Weights of a small GPT-style language model, trained from scratch on English Wikipedia.
Training: a variant of Muon for these matrices, 170M tokens, 5201 steps.
MLP neurons of a small language model. Each row is named by its layer, matrix (up: input weights; down: output weights) and neuron, and shows model dimensions 0-127. Each number is 128 + 32 x the weight over its row's rms, rounded and kept within 0 to 255. Numbers have three digits each.
After each neuron's rows, "fires after" lists the tokens most often just before its 100 highest values on Wikipedia text that the model never trained on.

L3.up28:054077101129138182123146091119157088116118122087145167132127135126122136162096209124107108136136067144163135108120125136116125179138160103080129137158167162166117161113135075149132081144104135134077124134136141121182120099160103111102121133137129148128116135097123098129154111122158128177094097184151170140146110102134122106126133120158114177122099104149188092126176124093062156082103
L3.down28:066092080138097148174127156156128128121181097148135163100127099103114090114102130119161090133099167082145143105093125120161167111164134178093060102121158169170088153128107104153106117100111120146126151155109174093176131109149071134113091121086128178158140168117148146141148111095169128101144076148100175139145123153117117170138036100091137168157083100110091140123095108100124108067152
fires after: " (", " v", " \"", " un", " the", "'s"

L9.up681:095104037122128113144074157076157112136108136124142117070115110142111114162183138145138154095125139075107085106127128141180161108201110230108111110179094107096157132118089114051084124167156158113140158183117057175132131070125110132187112122106166131134110137120118113104137127148127147138090109159130107164080153097155145158134156123152164116140180086161164172137183127121149093135111
L9.down681:091118112090146158204129121113084116157124092081143105159143166153102129085143104115094126113148105111172169148090125203101060148123117107167119077167110132140086105068135162117150095131128149176148160136132160172166056153134139178140160132152101105142135168120101123085118114106170058135104156076147092165115102130117117137121108101098132108137188150107127144097143121137145114117122
fires after: ",", " in", " during", "b", "c"

L9.up503:160093123124157156172123118157139155149117151127123130147197104166086175154114127164098145177104119139159120164121121155073149175201128078134106214094101137090148145104101106118115179147126071137131156108154199116080117134138102081061118121115075145118149128138184102118127143117097100083178099186137104161128148150133104163133215145144132125072127125108082145113208108136164072159086
L9.down503:135120115094122127106098192144147131122192110136153146127184162118111144074142159177110102128111032083147087125139111129133122124083092141074093081171139115105127127127183116193173087115068093106124120067109136171108162122155181125150165155136102120093145108131154122180118149130082102105118119111146132133132080180167140128122068154099113169125080113179171173102121081127132213146110
fires after: ".", "S", " F", " P", " Pre", " S"

L3.up410:129092139094125145138144172076163165120078093144133087131115134080125135129076101107101087142102143115138129074163132109153192150119100178048149163138158102098136162144147098101134074131119163133108096146134055147116104105137132114122135121155106114081136086066082117101082084150130157140160187120130136140086094156070145132129084088105098175158048172091082118082172110144055055149101
L3.down410:085146108077147143082115160068147115111097108082098114064114129123077173140135116095113184174101145127093103120180095171112131154088102092168118143114146161167108109169066134097148119110114172148159139113197096086122142040128124122150152174114126169122161123148139091110035130159100174103097095090150103083115166155142162139111098152161126132137170079164123181109119134171151102088105
fires after: "-", " (", "–"

L6.up387:157095133100129154125114102168158160093102103161101142128115140103066192120143147128077145184120171102181093157163163189096182117159124146148169147187141123098133142117113118119138148112118069161176106112130108123127092096149136113111126103167088169131115118081141160141158145107115110131133172093141097120115159158077058143090093087135161118110184108172130137121082171147108128122094
L6.down387:142138136089147134149136122138109156084158138090109169078117105167150134113084111090119071123064126108099104149104138125135145067111082083163122151102114125092126141104166138158130087111111136106079141124076097140182183138103110113160122137127110142103195100095153186176168154155149111095100125192177153117099153124151110210094102133108154073177150137059063168118109119182217103165103
fires after: " A", " The", "F", "A", " a", "it"

L9.up320:139153068123123161121093149111132145073156104077124128152133053139165191110086089048134133166085134114102103111170116121137146179141100120072111166100095115095165135116135125128080156098121116109093154101172103136130167064095089069096201121132132112187126133123141149101129142147128144110111139091118193145132141197120112136095078088168131132126086145122172178143155161097084121102162
L9.down320:123095134106119137131139105051107127121142178124085167095096113169173162117161174058098151175107130147131171151149129116134072092153118140130140081087049083187066094108164157117123144157106119151090094116126164080157132096123141115119163162150117045126124133177081122126095088102138143117169115125111156098232162128140137163137162124181177138121142131149147111160091128164154106180147
fires after: " of", " with", " for", "===", "S", "=="

L3.up259:195127119176120178140167116076095136084069098166107109134155148108112169136099147176077178146121167147163170097129035107084135154143126167135158072131120137090109105125102132095179154126105153141073083200088183130156087142100172157142175096143116160138103192157175139176169167182201134166120095130094146167180135114184109166074102150146156122068124117126140109191095152110102135144127
L3.down259:116113096159096094187055131077105148145068073101153180141159146097189102155180066161131157125172108176088138168154089130056154094180094145125061173126160140098087121073144116143124198110157118163157063106096108216132183104145116123112149109135140146140073134106162121130143069129102153152173107096145128142096157098143155115159134102167128080141105132129145125150178152119152140129172
fires after: "-", "G", " G", " K", " D", " sub"

L6.up735:128089119121168099113115148175111109174140094173122101185071117145053207121105169116135144174143139110145105161179164171147128095148112138103082037071125078071079122128092061112128113191139143164153111122157124166068092076155134084156116177159111142181172106126149123085123190125123159157095152138095146130108130149129126110121109158141106129143180047103129133065113126194056102171130
L6.down735:163085154144056105135177183130128201114154145125087131148169168130120119128145114156124064129136133105095071134169145073169190156120135145136090113134145140115095133195181119062152070161086140175046107109100133118149126138147149126138129147082066121135098114160118137173113151117126104138082148110168089157142159109091182139157070152099163086202143165150120126119122132119192107085063
fires after: " a", " A", " f", "f", " att", " Q"

L3.up971:133185103139174137141161174162107182175165122148115133119208148171137096102151130114145194116093078091091157120099098158131129095117093127090165065127145101152153169130148128086135108129130095151127110163110120104111152105179073129092175105110146160131108109123173133111108094159124101123097101163128107124224193132153144157162158131116085117116134095159136181114148077155150065101082
L3.down971:214145109144071125088150139105129134136203077112125127137169139162174130126122127162121087092119120098102093145102189098091133154211135132129136097087148108161154074054094087097112085121174139111154170139123122115104124138150082080150121093121120123113170192100104108118113163104168199083127172164089086114072116113130140144108165069120105109106133084125174106110182152125132136206137
fires after: " com", " In", " in", " Com", "on", " or"

L3.up200:168157152117130160099071135095123068124158184107164158131149157132131132179116112128083132077102178099115136146104083099144159143163171165107155128143095130108066176109125095150171131192107172072101134129114115101116119099155126140068114116157112167078109149054133139139158101100188113095113091162177127134151156223138090140123143068146157101107152156062110132111158163112158111129138
L3.down200:222133120134127052177101105092122127133132110183147137135154132155103096171121152179163125074123195144114128132154125113115150127121159114134135114128161131122091159149140099118160137106165168126079125115143118080149142075077055149101117098197098192209168116078200123123166081110123126105100010127106081130133138120070096088110146144138144133059118209118177107178163116157152145093153
fires after: " D", "A", "\n\n", " |", "-"

L3.up743:115114151141138131117179076071127144089103146150126107141139116084128147121114127117164101122113142130135172114131132157119152139139096133110139098134159090146091154162171094125121117107185102113128113176144142091111041178131162131130135155102083153152083170134135141100138128101139144148114144170091150069115109129116168112077158131180117132112079110136161127148114143166096101163155
L3.down743:125207031108167154142099099121174141121118134122190142165111128174142075179175173145091120065121101136102133137172120116100126143162168136192152089151106121192123104036100078090143172137120095153090159072143136161184136107173152130176107139108089122158132146137097141133114139120126164143152112089128167056168131118084142054163148078053148072108131162114114122120130119147188060122076
fires after: "t", " re", "'", " t", "-", " T"

L3.up99:110157138176153133140122150081185101161165141125132130122137130138103051116053151078096122136118109011131124097123084146176150140148143134084113142124193116113166101179157104112161121119103111139129067150136164131166168093148084100121145156129151173100097112085121095105125143111156134112141133129173120150094123169107157096085124105184114150122066117093183114129138149163111131107138
L3.down99:106173095096139098125111121123183151103102122104144128171123124084135113164084175103143177209175132103081152139105113164070103154155146097072067124104144129118149113144109102093158110172136181137167086128138162094148138021156108109125047117154140111137122137086147086139130107141187167152094146144183139164071108169077123131114122142116131181130110153091183138128120134085111168121131
fires after: "-", " the", " and", " or", " d", " ("

L7.up489:192159134109161168126145109159179098158118137170131089157122120140133134107103136132113134201125139034126118172148112156134134074126119174098123137138166146126122118173099148130095163174111157077117038122083159116128106129198133171115109071146110146118152096123105133140096112122171122118146120196102170177086110142125140151194130160129094100133080110150042127113121120086189149109151
L7.down489:158124146163127174108095073107134139147098134156076159140111228084127134086149093140089184181098096145091091129138176138153167133114139155167143081126157159156166150112182111162139112084151096084156134158146114123103189199114126083133129159113123068207138135103145104108131103097163083123073103164124103110122129107108129182068177095173120123148147138148188157110149112108079141121082
fires after: " ", " |\n", "-"

L3.up336:149094107071126106144167172102134080073136135128107142162127114132171158172134163154119094128119175162173095143081116141114183089117103118102142108168118125143157146127088112154109140153116121104113170137193173144098095117114125137062157123107176165117090173079104104092137160165064109102139113162124150095098097134102099153075056071128176157138146137139111163091170123158135127147076
L3.down336:111131151176148104150099160180167149135100086168144121131127196129143107121082133143054053124154135136123112180127125082122133102150167099091120102178132099126108185123100082150123139137116070147159130155147133177125114137119103087084121085132131075130094125157107146132108167158157132125115170167144208174126137137108062125155070158082104102175063147111102126098142114099127142171177
fires after: ".", ").", ".\n\n", " ===\n"

L6.up215:088072096099118124098075140122144119126105101179084148139100073160083097118113112119098150151097117167085095137104092164145156174091146115155144186096094144141099147090120166130090149110134110157139107109087110155133088146163144122093048148072091117180137053172095153167167176170123126108092173171098086127141128128149210114147167134111151185065105120186148091128095137117181119150074
L6.down215:108071078167125198099114108151101129108111178183174137153105108143104091137102103061117109169135087149155098110145149145180070144125122121105196084176135135125162096185125120094128136134163134158118157117120134134109139167170135156141097117031209169145082113149147135145067123127198059167117153110127081146157108126083182151114102168120119121171144139142146158136146094158141103093109
fires after: "g", "e", " G", " g", "ri", "en"

L3.up400:111135154126129112105102152062134156145181131129148095191122106126091131123154061159157146111143082091160139145124161083123119152168121112160122135151148088208070144098113161137120085220114112105122123122126065078178043149115162130145106147113146134123125155149187140111220195119141122096136141111145147131084143154115076091135092158096164139152157143219152121144202167182103125120105
L3.down400:118102139179121155134165131133219156100131129143132098138089132124113125149097124086121080164168179119158182122084138174113112108154149171138132115121131116157199141150124113129057160115173109141176116081186185146124179142131139102133081180206093082097139167118107153112105108192090104127121053132083107133173162112073116145100108089137120112097073077097118099116143067086126060122078
fires after: " cr", "e", "o", " go", "ro", " ro"

L3.up549:118049141162137124235200120106148103081077117159209133174142110075173127144092167167086145155154107159120070125139096138110133129177135150134104117108201171120124145150061199133122147117141146127092134129139101134148148175197138106096134097151169100140136182151139107141112156099092111135129188165122117076084118121178093149106121115126063129147117110145099036098206125146162167158078
L3.down549:137136134128138093142128134201140132110175158125135095163168234114108134146126083124070150117122146105137073200156109075181147111190103141108086044130150113174147158198110121162119078123117140136157160124181110118109104159113126141111094154142141082057161146137152105159094172140128119173165162145124120155110098124125163117177125089132060117106114108132134064159171080117138211119164
fires after: ".", " (", " F", "-", ").", " W"

L10.up781:168145155112142115176111071113128139133146139174102093124114131112131154166041106084130121103118163119125109205130164064100093152125100131151130172091120179129162151129167189117155162159115125178113139209111155097123102148155124095122121108185081078141118095151112089120142129100151061152144101115076143139136084155104182138145080133124126080108106172066097101161079131121173126107179
L10.down781:124120144119093148117110033117176135104145113098125140169112155124196151132085175101127112089216128136076137123146127181137141119110110129111117173128116149137095145102157083111116118126127107105097091162169167143107179124061121160084136177105075081142105100108157124091140117151104116080138136164180165158161033163165134167078138099110146108101069138120120152095097158106081170139188
fires after: "-", " |", " K"

L8.up206:121157106168149140133125124074037114151147092154175082115132141115159144155118159111126115119125194145120082095105139165149107158133127124115107102137103102122147132167154105135144137103047080067165097107078069114135075102122101151167171133198114118143196174110127145117099123147096128127102109176147066139132089133122117147148140123221114131179103111178158133089079182119100084151096
L8.down206:146112085115141131114106134113100115165146125151146130156059095162072076110128095101103172128086126152089121111141106073107054103133101165119163113106168098153131131120072120151111062182157114172163136106174084167067113160124114126129146108102159124100149058142107118141173127122086127058056101115167139150098164125179051124108104149145130134089148108140120177119133127166167187081077
fires after: " |", "|", "==", " |\n", "ual"

L6.up9:140119109085124153150131104087134132157116097099100158136175188197134134145077103095133158160105062099120096161094126165064107196145140146124164086146150093129131126129158104094163143114085155110117123136147175161165092163207119168082073118116189171099118178046107152199161118152097133127121134162105120128112141144116125179134141155117107169145143151101116152137183074151107145107108
L6.down9:133132127097138118116094147119124147110125120070135090092128108082106085115092153072105100168137134144111038126153161106142114077156173130203133131086149165141141112173073155171106134115135143117122129132117090092088117103131105150167123112085118176125098158119126135115178162100202154133179141135140094067110129169121153149116070115118133143137146078101124078139119125129142136138116
fires after: " com", " Que", " Nov", "os", " Com"

L8.up125:157160075162125127154177141102175077114156145131104115134087147089145118109161144105152092154092148111145161153119153138078198100152141133122126141148123119094184092116113142119122109054153168088143135117150175122177226115151106067130128089092110160134131135148166108135098162083097144141117095092091142132162129155117178176144085124155136091124163066151138156124040097044152095098146
L8.down125:128142154191096123166136139045143102167172192171177134157111119165141108133066140167059168084167120173099209150112143164117075178136084135161207091153123128123148105062149188087094076162138136144157072097141138130160108129144163121149120109185159104132062134108096125188092132142112087150125135149126116143147131076144115150086113128169119119231083169112181105108138140163173130085046
fires after: " ", " the", "===", "-", "==", "19"

L6.up755:104129139101089141129112135156109076165150142134134078117117099106136126140102081176145124192176108137139131136113165128216117175201100120188090217143114150170130168174104129114146199137130077108148011082075117121121132169148219139134134116153122180131156127163109159127084160117126139141102109132096123071163138099130100176096111131118196136188209139081113109196117107166173152070087
L6.down755:120171124164144125148141080175129141102180139192168101144118166077195171038142128138142149124165065168147181143147144092124125144099123098145104149137082164164118131157085089163106142171149139121175112096160213141105098130106044154139134074133109118128154137126167140065112117081161099185121112138187171081137114158152137122158088137175139090125050145190153120090055132120134123121156
fires after: " E", " W", " K", " H", " Con", " An"

L8.up329:097071077093115128090152104065147138091181125142098119163142110152141110153148135171091154129138140150138103136146110182186204136099130150130044105097133076146184108119126144125110176148172146130129101100086093141159122175146214145149123068119049121098143133120149096180179149026087144118142081160128101161131095154142179135084071130168114145120147180163115089141096162165174159131094
L8.down329:137146158180133102171120125147153096106147102128115181095072126186127145133174081159184133165109170103127163083098172161103134131096104130136118167144095147147156121151154104156095122117129163099069132082092113210090145138142175118107139118120148146178138134101131142151157100166073140161140142162108103122138122151125177090092101121060120116038150172121147122091098118119135142128198
fires after: " ", " |", "0", "2", "5"

L3.up627:144094103114126170097091124114090089150103098125118125113168109204108105152174151155095156223206199130156159115137069133162162114129129128119156116145123105146122081116089153130122136121105108096213139123098153155163095138150179148182160104086139124096107140127145101141131126133184205117126091168134082166224181097114141141155155134116107144100146124123150097116124142113135142150136
L3.down627:111068141081177132158142140119119151167115139111179088123172142145107113176140118094103146119200130157085128087164157103131140069196175123106128091126099120114148167200115163139152185183125098116132102111175054145106135141144116152129139136189132086127153101111111166076135128106125127106067064098083123106153142116119108160073078170153095096076151130137149154102145111138150179148128
fires after: " f", " F", " b", " v", " pr", "cc"

L10.up205:150098110152161087090151170087139164095113081164118114129094168121112088095033128093119064129137133106193114166117087152079115145182133124091165113172170135125177107096113155144189078226113117079139206125150162144152148142062124110129122124165118118123158120191152135201145145115073119093124129156122151130177180137111125133117159125185146135131108133174138139114080105142172098103107
L10.down205:139172116124123135094160108164099106156139156071100153145149156105097142168107120099134203137124183166087132138087119128102130145111153118170088198074139144135192161147154127114064105122149102122091077093121142151154160115128162093125119127097140106134097094109122088110126156119155142159133153077129129110157105097106147072122109146148081135086152164131080116066139088213160153134190
fires after: " |", " ", "19", "20", "18"

L3.up682:152237093172093160118132155105081131068084145109093173178146168143123119086111136113131124115144152162146123152091166102120128166157140160170138152091141132112107139092161153103097134113132165180176144089127148116131131094142164085144145072097127175112188082140118106073145090117114151132110111081068191075148134083142099154143160141154129123084133185150122139103063090097168172103160
L3.down682:114166167110166093115097067054153108163110163151116167109153120168094109158094124171144102095140165169143099163175105125164088135128169106159148194140153059113174149083110113119090082133138150093080129107116120176152158136110104120159152109089135158194124185091081145159163165102084121153158097169096135091156138178074170104182133074160137162065146114125095093136156140145183176158128
fires after: " T", " t", " V", "P", " p", " commun"

L8.up701:118099133125093135121130139123153134061120153136105158140126103154166149143171099116148094083103142209172116153079138172130148112140100080157142096144095099125155134164148142081132156085087092152105097151138132117161087154142129044149129100111168139112099111184154169073184120124065136127085113084136049217160123124108064164129200108118157106217130147109111126098091144148126129101152
L8.down701:111158122035120088092091058090163190182089113115180134151123091122129122124144139129086088132103100170092142107105122082110110123141134110135099073103122107199112125111204119117160118216110137117057091118177164186151180098148103126098128117104129151159121172157121128139203122130118122113183103129121083078149118107136111155211112186151133131164111110172116113113082109165111155126095
fires after: " r", " gr", " p", " R", " P", "P"

L9.up337:131113129144164199126146081168166168112138145127125139114134173132139120081071064142129096162126122124144086152056093121122189159092186176083137128160116168091136057136127104109092139151117114115110211123080083127173116102111153141126122159162126117142137114111116115175186155168129143148175162122134087152125141185107108120111133084126106135145115075165122080115155151109112102117167
L9.down337:129135102159106156131155084135147153158069171111143134171134134061085126092128124120125091130086131177066147126176160142146136100058147149169113127135121210167120067151137135185137116081157116171130191105154107048121141116080177090127126143075140096136129144113132107127156150151132148139108119108110166122126111123167192136123075049145120124083065159094136091174175074074158168100206
fires after: " ", " g", " the", "19", " w"

L3.up95:070135135149088134140143140128165100179139138178128134101152110058149115118155100107156120101130061108165090107143161095123049161149144120133162138107120117132134071103108165126074137108184125109177081095155094168126073104124148151096141093160124172099149146071141158185154114085116151054138105156153151143137127108157125147110065122116086076125139129169167149134141169089075144132141
L3.down95:129205135150139161078143106096146160147076153066152090085126162105117180109111070140145102092079125121118170114113108190134128136153146134108097183208130132183125140043147103170141156130108053125154139157078113107178117093142110210141127188139155069062114124150145121084125098182142132154129083105113093135156199110153129147165153075147124165126162179067175120155091104110145147108122
fires after: " v", " or", ",", " to", " for"

L7.up1022:142098123121150127192140132062122127082152098192096158158147108149112133174137107141122194161070106138134102159063123073104108156097121177061135222126118118125115158136119143115086066086107189123092113099128129096099132132207178152138108122191177180103155040152158110149156099111129058134085116166115183119131145144112122113074124127118142114091119093087119118171107139093147154138115
L7.down1022:160178167117116111132091133122086086088083140134167161080105093142118193158085121121129111152141158121149194097118112195111145133092091121179125157106132096108138099102135082086121171111121137079120116191128100094097170151140170123168100167168124101147109147079094153136101113115101146157156134071188129160072155130199166141099091116132133098117148147143053154098158110163100192142073
fires after: " |", ".", ":", "/", " "

L6.up504:160065103108144063166164109071062119105174148106154095129143130147192106113156121063143114129105103113105116146131122131121090070113137172106164129168110095130070121127151174124154104076104127197180115165159143089145184066149161120149149123173121176100178144166155171142183186129103123144135091114122183148070176079136155156117105093111107123149133096137078151118111110125151136135127
L6.down504:096161176096113171128103090138095153127137094182160172161132140158093112082173108180083152095140171149139172152120131130132127152115097186160131075169137136138184142117115075126148129090179091174105098130140122090152064134073139181093134080162107064184140114120142139108046109091174138124111107129166139151126075087132144171086144130104121129163118182113137142161134099172067133162123
fires after: "v", "or", "iv", "av", " ev"

L3.up140:107090062110130124120128078101089131114095088167109139158133110165176198159120182107137095132140070129121142118202139160125099151084122137131095113155134152147151133134134222154185062123096115147144098095116104139106114180135153086151139182111149124120145150136138156124154096089072145177176166094104134106139138099110092195191124116111052146114099135132173203157081082080049110133196
L3.down140:140160121167174150092133127145178121091086078107172173158164149114156176134187103161097106085119112102101086081164150083142126165145076107118109109048074142061169117125074131164156114093103067106133146162216103157160140168109182115146190090129149090185102171129131108097114169141147148146185130099148167172105167077071072158125174143121134073128106185151115158129143107122142124144157
fires after: " t", " M", " T", "M", " pol", " L"

L3.up616:179148177129170154088140145158114138085108144125168110148101157114155119092101140101107104118117116100091134143070132124076143125164161166123081144166140107091091082132154101094151128169149163187092156132085136130153166132102108182139146086173120107140103063135057104165138061099122105183189125117187175202163120146158157154129133097108128121120092183122088151117126150132140111101185
L3.down616:084118146145096133190125114152140126105173207095146131116168172158100116181170119137118105120139099111108125184152147138123089173148086138113133136166129139140114089114097142163092130128113079178130140118143107162192118149082154152077159155095155120165149140125112176091089159108118071129125090140070142090114124096099120104134098051152218137103146194128128080148134147104074092152147
fires after: " ", "andid", " d", " V"

L9.up66:120123120162120139118145181115102093171185153127088186105176119130163121138141160168165104142124184109164122059116110082142140093103091137117150120107068149112124126163166115071103096082145112129143165124125100108112119113050110084134109059164145191100198219142065128156134089053154090106100177191155079142107141133072111159148170130135123123117131186131173073115156127190139112169116
L9.down66:122112128160078158191113146133180182124128165159172146168096140132213192102165165141125150147056177123154106103138117100186111158152081122094134102101079131199072149133168155146122173121113119166133123116158164124133137140146124086098157094138134137112115117128144115130153124100131101108141123112155200143186152106120100043108118115124144154141117153108147110171136143149119145058163
fires after: " B", " H", " S", " C", "B"

L3.up1017:159155077121194145138105153125142064036097144180116161117127157122142111136153132172117115188094102115130142145141145097092147084098195175151101093176128098119168097157134171082134116111110104140092084150108151148108112129135143142180161104107141148147178117100143153116135095158098092126108114186128123178155103125128136074122132075192152153154118159131142141086092204182160129089084
L3.down1017:099121166132116150198158092095162133185078126159151118137134189123080120095131109089103148103113113114128134154075116047081139110147090120105117157134120100110152078117123153125110168160214129167165127101098164155142144105101118149160089151136127160133083161184094179076109147136101115098172090110110098134105074098069163132161094113132073125154191110114095143122150174141131220172097
fires after: " ", " V", " qu", " ("

L9.up107:118138123085107133124121120146123084136098198128115135197072126170140172126121167155162139119086106109140095160184110125115088132178160172173124137171148160070120145131075132067075211130121109146130131082142139103144122120132220091100102123145101150098121174171166073138132106081082167147136035152117147143111141146113126105128159127068126128147159157180195130145134180133116121104059
L9.down107:115180116135168123165144127144109144167158107100102141085085161132109094116115114168100136171085127100098115066187095167109136051139192127145087165175108131097104175128118161110152175148132066113148116142157104126127167130114167137146134070143084117107137158111146173158115146153111120140106152096117094125149145166126089123196129069081098183122119159127158171160115170123128144162109
fires after: " in", ",", " of", " New", " to", " |\n"

L3.up854:104105118156177132085173130115119145135139147151134166170089144134124167172154119158079083150030143056091101194081124074156152132167167141168107139073080132160112161141133135137109146153073082156098129170121030077104104187092130103180106113123133147080123153160161172108159133126141168131081141149160114155147126151166179120145112119132132210149133081152128131144138142140148147132147
L3.down854:073139109061111126103178188125140094101137149166139162134141162125151123108166091125129072129147093197150111119099153128115089123115117139154129172152185198131093133084121104130176127082157144151128150136124145117104089099037108110120146131166166089155099141165127135066183167126143088112088159170116147101156199166181119141099135173157042159153129102169154164098139152120116189142158
fires after: " S", " n", " L", " A", " s", " R"

L6.up971:132107116108100127092156140146118116174090144141108123144147162070140110084127114159073173151066176061105110167134124158056152128108095084147146110134097140116161127170121153198163147209177153057121125083123114160155076170090132096118098138144120085142136211155110164109154113140132062134112127140092141142156149170118135120087113193118091158151107112159120158116197148116116122134143
L6.down971:142194174162144133132170100090129072143177168102130156124159128119159090098078144100168127057126056160096155101129142145108072097192127117132074193163167148187108188136129116097089156060107093122141092116112117121137156171114105188143073178167168140090147101142135113151073111143139135116080088108142150125176163133120078151101095141138180120079150146125134109153098140127080112117127
fires after: " ro", " he", "a", "ro", " E", "o"

L8.up163:194060116079146076078125070102109127128127134138160100103109066091129113163106149140066132152147149157158126193108095149115161133173101168122113057206175175088120111144135125179118175115203135090103142137091102131157102116141059156119123120126121130115158163073081127159134148106139111142118082146092113134114130115074088141129149112167114167097145102153129055149091239091127120142149
L8.down163:169116142171073121116097167123151124177089108166127143075124165129156157135116087117109169119128121202156142160127175118102123141140094092163134148101085054156128053082104114141138079114074126229164177184140108177085074082107157106089137157069164110155113132124057191122118131122165110139095166144122191122169134120129130105137086115102116105118093160092089167148118067082057147137105
fires after: " |", "|", " ", "otes"

L3.up602:094134111165171134174119138134149104148112104079101122138125148194123163202157120107196116144108135154153125128136107106120085121147125152143124126106071151109114132136161134165079144126114076136140086152160175093143113073022101098136061116130133152056154114118100114131136128082153154089097161172166139170173135083132132190155129121124098158153137131097122130094156111108124101109091
L3.down602:139143171136118107132097172117136111112134133119194157133138118139110147225068057037116106159120128142124094134175119115127154070078133135154123207105137145172154094163187081136144134132162050126132119174120126075161068111115092144134118101118135099095135139099123140114180175130131152138095152145105185120117139144179159166121115095135185154153129128133083143117111142161158048098129
fires after: " S", " s", " se", " T", " v"

L8.up455:090121098147107143139114109110121098125073115153116116158134115144110124141125154175138121108110119134144083181116077119145133087124166116148183119171095165123096125127133145097117128149082139069072142078095151101155079113142087106091168184107146157126129073137194174141177115184148128141148113201123116059141096122114226139090119146167160122076160074090142103136101157186198116100088
L8.down455:141119171107152161158125169143116097123140151126162148208202084126152080117109129106059109144183127084093185089087195079078118143162061122130163095159210109087095080196109077179119149139155119130132187163172144126142137147192129162137160098173091113052119111093175072116150100130126085129143119126148116112150194109101116099147139149112141122133084150167095136136118072136127153118136
fires after: " b", " h", "ig", " /", " D"

L3.up77:099159102134158105135162111067116060180175159165113138125158135161153082139158043220135123179125130127151080106140158146169111179106161094084113148085146154173068142135087105112095158107068141125136131147108128135080094109158084159183168089109061089116095124114168092150143150169061187174135135114109156131167122158151069177104131124117157139109157120118173129167158116167150130168109
L3.down77:137176141162133100067160136126154132092188132085185035105119155116169127124182088054082138106134164134139139081137163170104119128167130118138095091151116106206072161117054150109078161160163130136100132095121079114106170121153123138173115082115106128143166099120119107102152172157090097127101159134156097162134113190144086125161103094068140174083158161110157114185142055110128148112172
fires after: " in", " c", " the", " f", " F", " pro"

L3.up987:156111085133071183117129111166115119135109090094098129024115127172074114072105138201138163124054169101096129134131143162111141172144118166181124110154156138128149117127112133128108107080196164134148093129092138139117072138174144104069093121113080148129146096137065140160134166125160173127108169123139139140102099177136150116118117102103158148107168136169207124127101136099084070124141
L3.down987:101068154114162197078094143136150121155164120115145075125171159151147117173130168103180135060105179125068089141108118157118061158104165152115108173174143153167099171122130169171091147143121134171100129092153118109113094120071142135181083087172097154140109165181102135071136118140165149148092125081114147115154136182165097055096158146085152145100088151162171157160178086120137139160105
fires after: " g", " K", "-y", " is", " G"

L10.up273:109074127129112061152123170098176136162158127097107104134124110200128159117106158122126144093102175147089102107114091107124152131145149120133126147074171140091183082088088102102120068086110126050191140144163087145090167144153069112073128083151084175107111146126165154184102162085141150096105106138098070176104191113128133090155188136102036135152171124095137117134176071102143131110151
L10.down273:110140106097178158124106028151087095131087098091134164168147214215154065182107112114110082148114109122186152183145128147086108126125137131117152208144159164071124121121072131125125105132163118125124127114129127103125099139138167105158176191134137109125112143137202097113172093154139137158112097089141152162171089150087105193129148124127174206104122111111130184069140182170181094138112
fires after: ",", " in", " University", " of", " S", " North"

L6.up447:182178138165157104162175192182177148093150132158135156147115098200114184175110104129081156160117167101098174100107120114064078133085098067112169139152102103092091105089101149060164128164107137190122147152097151090120129136116100112096166143142146113121145137073118057116097177142176137173113110159049142105148197150173138153172102148117130129164139166091114083113078135132120109162144
L6.down447:154142127132168106130082118161081123149063093112119087122062137123149127155111149142169126128125130122163155139080177101133187085156102068125131129115154126164154128097114126132128135153141131184111074137126129164150161157131089103182153154129154150062141076172098128194102087136094157197115138161122108150131064097155160138099169060155140121148099124138144249094133118160156142140142
fires after: "19", " c", "-", " mon", "20", "-c"